python train.py --n_layer=13 --d_model=384 --n_head=4 --n_kv_head=4 --head_dim=64 --d_mlp=1024 --vocab_size=32000 --activation="swiglu" --norm="rmsnorm" --norm_place="out" --norm_eps=1e-05 --positions="rope" --rope_base=11400.0 --rope_fraction=1.0 --qk_norm=true --attn_scale=0.125 --bias="none" --tie_embeddings=false --parallel_block=false --init="uniform" --init_std_qkv=0.0273 --init_std_o=0.00656 --init_std_up=0.0273 --init_std_down=0.00328 --optimizer="muon_variant" --lr=0.0179 --beta1=0.95 --weight_decay=0.014 --lr_head=0.00636 --grad_clip=2.0 --warmup_steps=0 --schedule="wsd" --decay_fraction=1.0 --decay_shape="pow" --final_lr_fraction=0.05 --batch_tokens=131072 --seq_len=1024 --doc_mask=true --z_loss=1e-05 --train_tokens=515300000 --steps=3932 --dataset="wikipedia_en"
MLP neurons of a small language model. Each row is named by its layer, matrix (down: output weights) and neuron, and shows model dimensions 144-239. Each number is 200 + 30 x the weight over its row's rms, rounded and kept within 0 to 999. A neuron's up and down rows have the sign that makes its largest values positive.
A block is one neuron, or neurons of one layer that tend to fire together. Before each block is what it responds to, as a language model described it from the Wikipedia text at the highest values.

Responds to: Year-number beginnings. First digits of years and date pieces in historical text, such as the century part of 1540 or 1690 after c., in, on dates, and year-range dashes.
L6.down33,157,222,167,249,211,250,200,217,187,207,185,157,213,183,234,193,223,142,167,204,207,255,207,148,219,226,235,187,214,216,194,118,235,174,155,201,196,209,231,214,197,219,174,160,240,157,160,238,185,211,193,188,220,219,202,190,208,160,177,221,169,233,167,242,260,203,202,160,236,267,206,197,223,209,197,208,182,178,205,219,193,187,140,171,140,241,234,186,228,165,177,145,210,233,176,184
L6.down225,238,239,259,134,244,180,188,244,208,243,179,155,209,233,161,228,217,153,208,218,158,194,244,209,205,166,226,261,208,199,199,202,209,263,201,255,216,223,183,198,174,230,221,185,196,181,204,211,244,222,219,204,224,193,258,176,235,156,176,160,205,197,162,190,204,143,206,168,159,187,187,230,193,257,214,244,212,215,211,189,184,182,199,156,230,193,201,243,193,200,202,165,203,174,177,198
L6.down246,202,244,187,198,193,208,221,213,151,198,204,191,183,212,253,205,230,180,244,203,181,232,245,188,238,218,204,216,216,208,191,180,231,187,190,205,204,179,139,171,258,241,194,210,194,190,238,214,177,206,224,148,188,229,206,205,186,179,188,218,178,212,244,221,146,159,236,202,233,241,191,189,230,197,158,202,228,257,229,201,214,174,216,171,224,193,211,173,156,172,164,176,218,234,255,245
L6.down788,203,225,194,220,215,221,204,207,213,227,247,154,157,243,221,252,176,196,191,200,220,173,180,199,147,221,235,212,221,129,222,234,183,187,200,235,199,193,223,204,152,222,231,202,242,192,237,181,150,254,211,170,186,252,173,147,190,123,248,229,192,202,156,181,259,232,202,262,178,214,156,233,199,202,243,251,169,193,178,226,208,199,175,222,200,163,187,263,178,189,186,136,223,264,200,173
L6.down870,150,234,174,221,207,195,232,194,169,237,191,169,209,219,188,186,203,121,196,185,234,208,242,208,144,235,203,218,205,198,213,207,255,227,183,151,155,172,206,214,182,216,237,193,228,283,141,228,267,249,199,181,186,173,225,229,176,167,184,206,198,170,187,189,235,199,205,198,233,169,223,204,208,238,183,167,243,200,199,213,216,166,212,276,223,195,183,180,201,209,176,164,177,185,202,215
L6.down905,176,190,208,175,232,213,232,182,208,216,122,169,205,193,186,232,214,184,186,206,189,232,209,250,189,202,203,252,241,159,161,213,208,277,206,228,250,194,177,204,221,271,240,226,158,205,163,235,192,183,243,200,198,215,268,184,181,192,176,198,150,166,228,239,205,177,260,199,182,161,193,178,254,225,238,195,254,196,208,188,193,257,184,255,219,242,237,193,156,172,203,251,222,281,163,203
L6.down937,236,213,196,247,218,189,155,285,182,181,218,221,245,208,149,179,227,212,190,181,192,227,264,234,215,226,154,290,206,195,173,201,210,183,169,138,151,205,219,275,199,270,187,211,241,195,240,214,186,205,204,198,226,153,188,209,187,208,172,214,186,206,173,199,203,207,209,182,256,285,249,211,181,198,212,229,185,229,214,221,182,180,252,176,185,203,256,209,242,175,220,223,228,230,211,246
L6.down1022,162,203,203,190,240,158,171,210,239,221,172,174,193,223,178,183,210,255,168,206,248,147,177,195,137,177,248,199,165,168,184,199,240,201,211,216,223,178,173,214,181,184,237,243,201,231,172,227,248,172,221,202,214,195,188,206,196,194,200,109,188,238,178,226,208,163,228,173,147,225,234,140,214,199,179,154,208,239,172,224,147,222,251,136,211,146,215,148,168,224,215,168,144,130,211,195

Responds to: Abstract mass nouns. Abstract or mass nouns, often nominalizations, opening a noun phrase that continues with of or a modifier, such as production costs, approval, concentration of, treatment.
L6.down68,240,221,184,238,182,213,213,186,197,154,207,179,176,175,169,164,256,240,193,166,172,169,208,190,162,206,240,238,141,228,210,183,204,179,293,236,177,200,186,200,258,209,198,218,216,162,233,217,176,140,201,192,239,273,189,194,246,230,159,219,202,234,214,158,217,211,204,182,201,214,201,208,220,220,244,215,209,192,207,183,189,211,173,184,215,212,213,193,167,177,203,209,171,217,213,172
L6.down228,154,181,224,196,229,195,216,259,239,201,268,212,143,241,208,211,261,209,222,198,193,228,182,196,176,231,196,230,172,225,84,161,160,160,232,148,210,212,226,173,185,203,215,234,225,236,226,199,202,182,212,205,151,195,245,231,201,211,215,205,186,138,225,206,184,234,220,197,170,231,223,167,245,186,193,220,193,267,173,141,179,215,263,195,221,149,223,197,192,172,168,201,181,269,211,168
L6.down270,178,227,175,163,194,200,195,157,167,215,222,191,199,147,230,172,176,172,288,190,215,241,162,217,165,141,169,230,219,183,237,179,190,192,241,196,184,204,162,207,235,181,261,163,224,187,182,198,183,220,161,201,228,190,216,216,217,191,186,135,187,208,156,160,137,166,189,289,174,200,222,168,198,240,200,254,152,221,199,226,167,151,201,173,256,224,181,192,204,246,202,176,181,176,136,168
L6.down474,245,229,191,178,268,132,209,241,205,186,139,128,177,188,171,206,217,209,179,228,178,163,228,210,191,245,232,280,230,208,202,204,244,199,120,221,131,200,184,219,167,254,234,164,147,177,230,180,201,168,143,152,256,225,220,221,186,219,204,155,185,180,182,182,185,223,173,233,220,150,193,207,202,211,167,215,164,174,194,186,235,132,170,182,212,206,163,234,207,252,233,215,223,163,181,195
L6.down515,180,184,174,207,167,238,165,214,203,121,177,183,199,251,166,169,259,174,177,220,247,197,194,141,284,187,202,248,192,151,182,126,191,179,209,227,168,212,207,151,159,208,204,123,209,210,150,187,215,171,238,253,195,202,157,213,192,204,183,190,203,198,230,172,206,184,227,192,238,231,210,262,196,179,206,209,223,160,195,205,215,162,239,234,232,203,243,212,192,274,207,238,210,188,199,242
L6.down586,220,232,209,209,158,260,212,266,185,222,165,212,172,256,170,187,191,192,151,189,201,171,207,170,245,170,185,223,254,175,190,195,192,245,184,194,201,191,158,156,218,143,245,211,224,154,218,168,215,243,195,238,176,266,202,198,178,208,242,185,187,217,180,215,220,244,220,198,163,212,237,161,240,195,228,196,224,174,227,193,193,185,190,183,214,216,234,164,215,217,186,201,241,235,161,232
L6.down727,181,189,226,164,194,197,225,230,221,224,185,203,194,234,169,195,184,178,221,226,174,220,220,207,267,155,200,207,138,169,215,197,158,234,210,228,209,196,168,193,181,131,212,174,179,186,208,190,158,215,274,165,200,185,167,192,156,187,170,183,164,191,217,179,183,211,196,192,238,148,193,231,172,183,184,207,151,196,165,130,215,171,201,176,240,199,194,212,227,170,205,222,186,240,202,186
L6.down992,208,194,211,216,217,192,244,214,212,220,182,226,155,208,169,225,202,203,224,106,190,158,167,166,145,203,169,206,181,152,197,214,175,179,192,219,210,236,204,208,184,236,263,196,232,200,198,211,227,265,158,213,251,250,161,133,166,209,184,207,219,184,154,198,201,227,225,240,230,206,296,199,188,190,193,208,208,134,218,233,232,190,173,185,196,216,233,185,153,213,265,243,171,208,183,190

Responds to: Event/process nouns. Nouns naming an action, process or event, often -ation/-ion words after "the", such as assassination, restoration, construction, landing, excavation.
L7.down87,194,239,163,204,208,200,217,227,170,217,223,216,175,233,211,209,162,192,221,202,170,160,215,192,202,203,207,208,188,215,196,198,207,271,156,177,216,269,192,213,185,203,163,222,248,164,143,193,214,179,152,200,247,199,212,220,186,159,154,209,203,185,259,222,180,111,190,243,205,182,209,238,189,186,205,205,184,179,213,227,248,189,187,229,216,234,255,194,217,290,217,214,224,207,163,177
L7.down629,148,190,203,170,185,215,192,258,168,171,185,192,209,229,199,178,239,212,230,196,229,176,228,248,162,160,127,184,205,185,217,174,198,160,241,139,152,214,184,176,213,207,230,170,195,208,185,229,170,178,213,272,226,222,185,231,198,221,217,217,190,209,188,202,182,215,168,225,238,122,205,224,186,202,214,217,192,178,153,162,179,236,225,174,205,163,214,182,231,192,260,153,230,220,210,181

Responds to: Year century prefixes. Century digits that begin a four-digit year split into pieces, mostly after a dash in date ranges (1892–19|14, (18|17), 17|22), plus scattered word-internal fragments.
L7.down374,172,174,202,216,268,230,109,191,189,228,193,191,173,242,261,235,227,167,226,197,193,204,249,156,183,195,228,231,222,191,151,220,235,223,175,221,204,213,165,206,156,212,151,223,169,202,218,192,215,221,234,263,225,221,213,235,208,200,188,244,215,235,181,185,162,160,213,187,193,159,196,182,177,161,221,166,212,179,189,192,186,185,181,171,228,190,203,185,193,236,161,256,214,195,176,202
L7.down430,225,165,168,264,214,242,205,212,168,121,204,169,202,222,250,254,251,172,163,169,193,192,200,193,174,219,207,186,222,207,162,230,210,231,178,182,194,124,167,239,182,258,155,224,184,188,186,224,200,188,222,193,235,243,241,148,251,178,166,207,216,228,195,227,242,171,198,150,158,237,185,172,185,226,174,198,189,185,170,199,193,193,148,173,209,220,234,202,207,205,203,176,238,202,191,211

Responds to: Process and activity nouns. Abstract nouns for processes or activities, such as production, development, creation, construction, and training, often opening a sentence or section heading.
L5.down245,209,209,209,218,186,186,235,252,269,187,185,193,191,165,157,161,183,238,164,163,191,223,205,227,214,229,189,249,205,242,160,167,215,211,175,151,198,287,166,207,217,218,210,208,228,132,206,187,184,181,246,187,122,161,173,173,183,235,218,275,190,223,194,175,283,187,171,246,226,183,230,177,210,210,259,219,195,193,168,197,195,151,177,242,208,206,204,213,174,236,206,172,229,197,198,187
L5.down404,203,248,268,210,216,211,236,200,208,169,235,185,253,253,196,150,211,200,217,173,240,171,221,209,152,182,165,251,228,180,172,217,253,142,209,184,169,158,210,187,171,199,202,179,178,185,182,200,187,213,199,184,223,199,184,240,132,138,228,225,178,207,208,193,235,237,219,231,166,200,200,165,176,224,195,188,167,189,216,219,232,196,164,130,210,157,182,212,177,216,223,174,228,203,102,156
L5.down522,198,182,189,212,226,184,215,217,197,221,264,206,196,280,203,166,214,163,176,170,234,170,202,250,191,193,219,204,172,159,248,179,198,176,130,195,196,180,209,202,183,188,213,186,246,234,198,193,205,210,220,197,213,203,190,241,163,216,160,191,230,193,162,230,174,194,177,198,182,207,185,174,187,208,131,220,145,248,217,170,228,170,162,212,240,209,140,203,207,148,165,189,213,236,155,175
L5.down705,156,125,250,228,239,219,159,223,233,194,260,207,182,179,206,159,186,191,213,184,212,195,222,178,181,158,287,197,178,173,226,188,223,204,164,185,247,208,213,203,214,197,182,202,142,143,264,242,173,196,203,220,250,277,195,219,172,228,190,166,220,153,157,220,165,174,191,227,197,214,203,161,210,207,224,173,205,196,193,198,214,227,169,221,159,228,227,233,209,208,195,195,222,236,161,225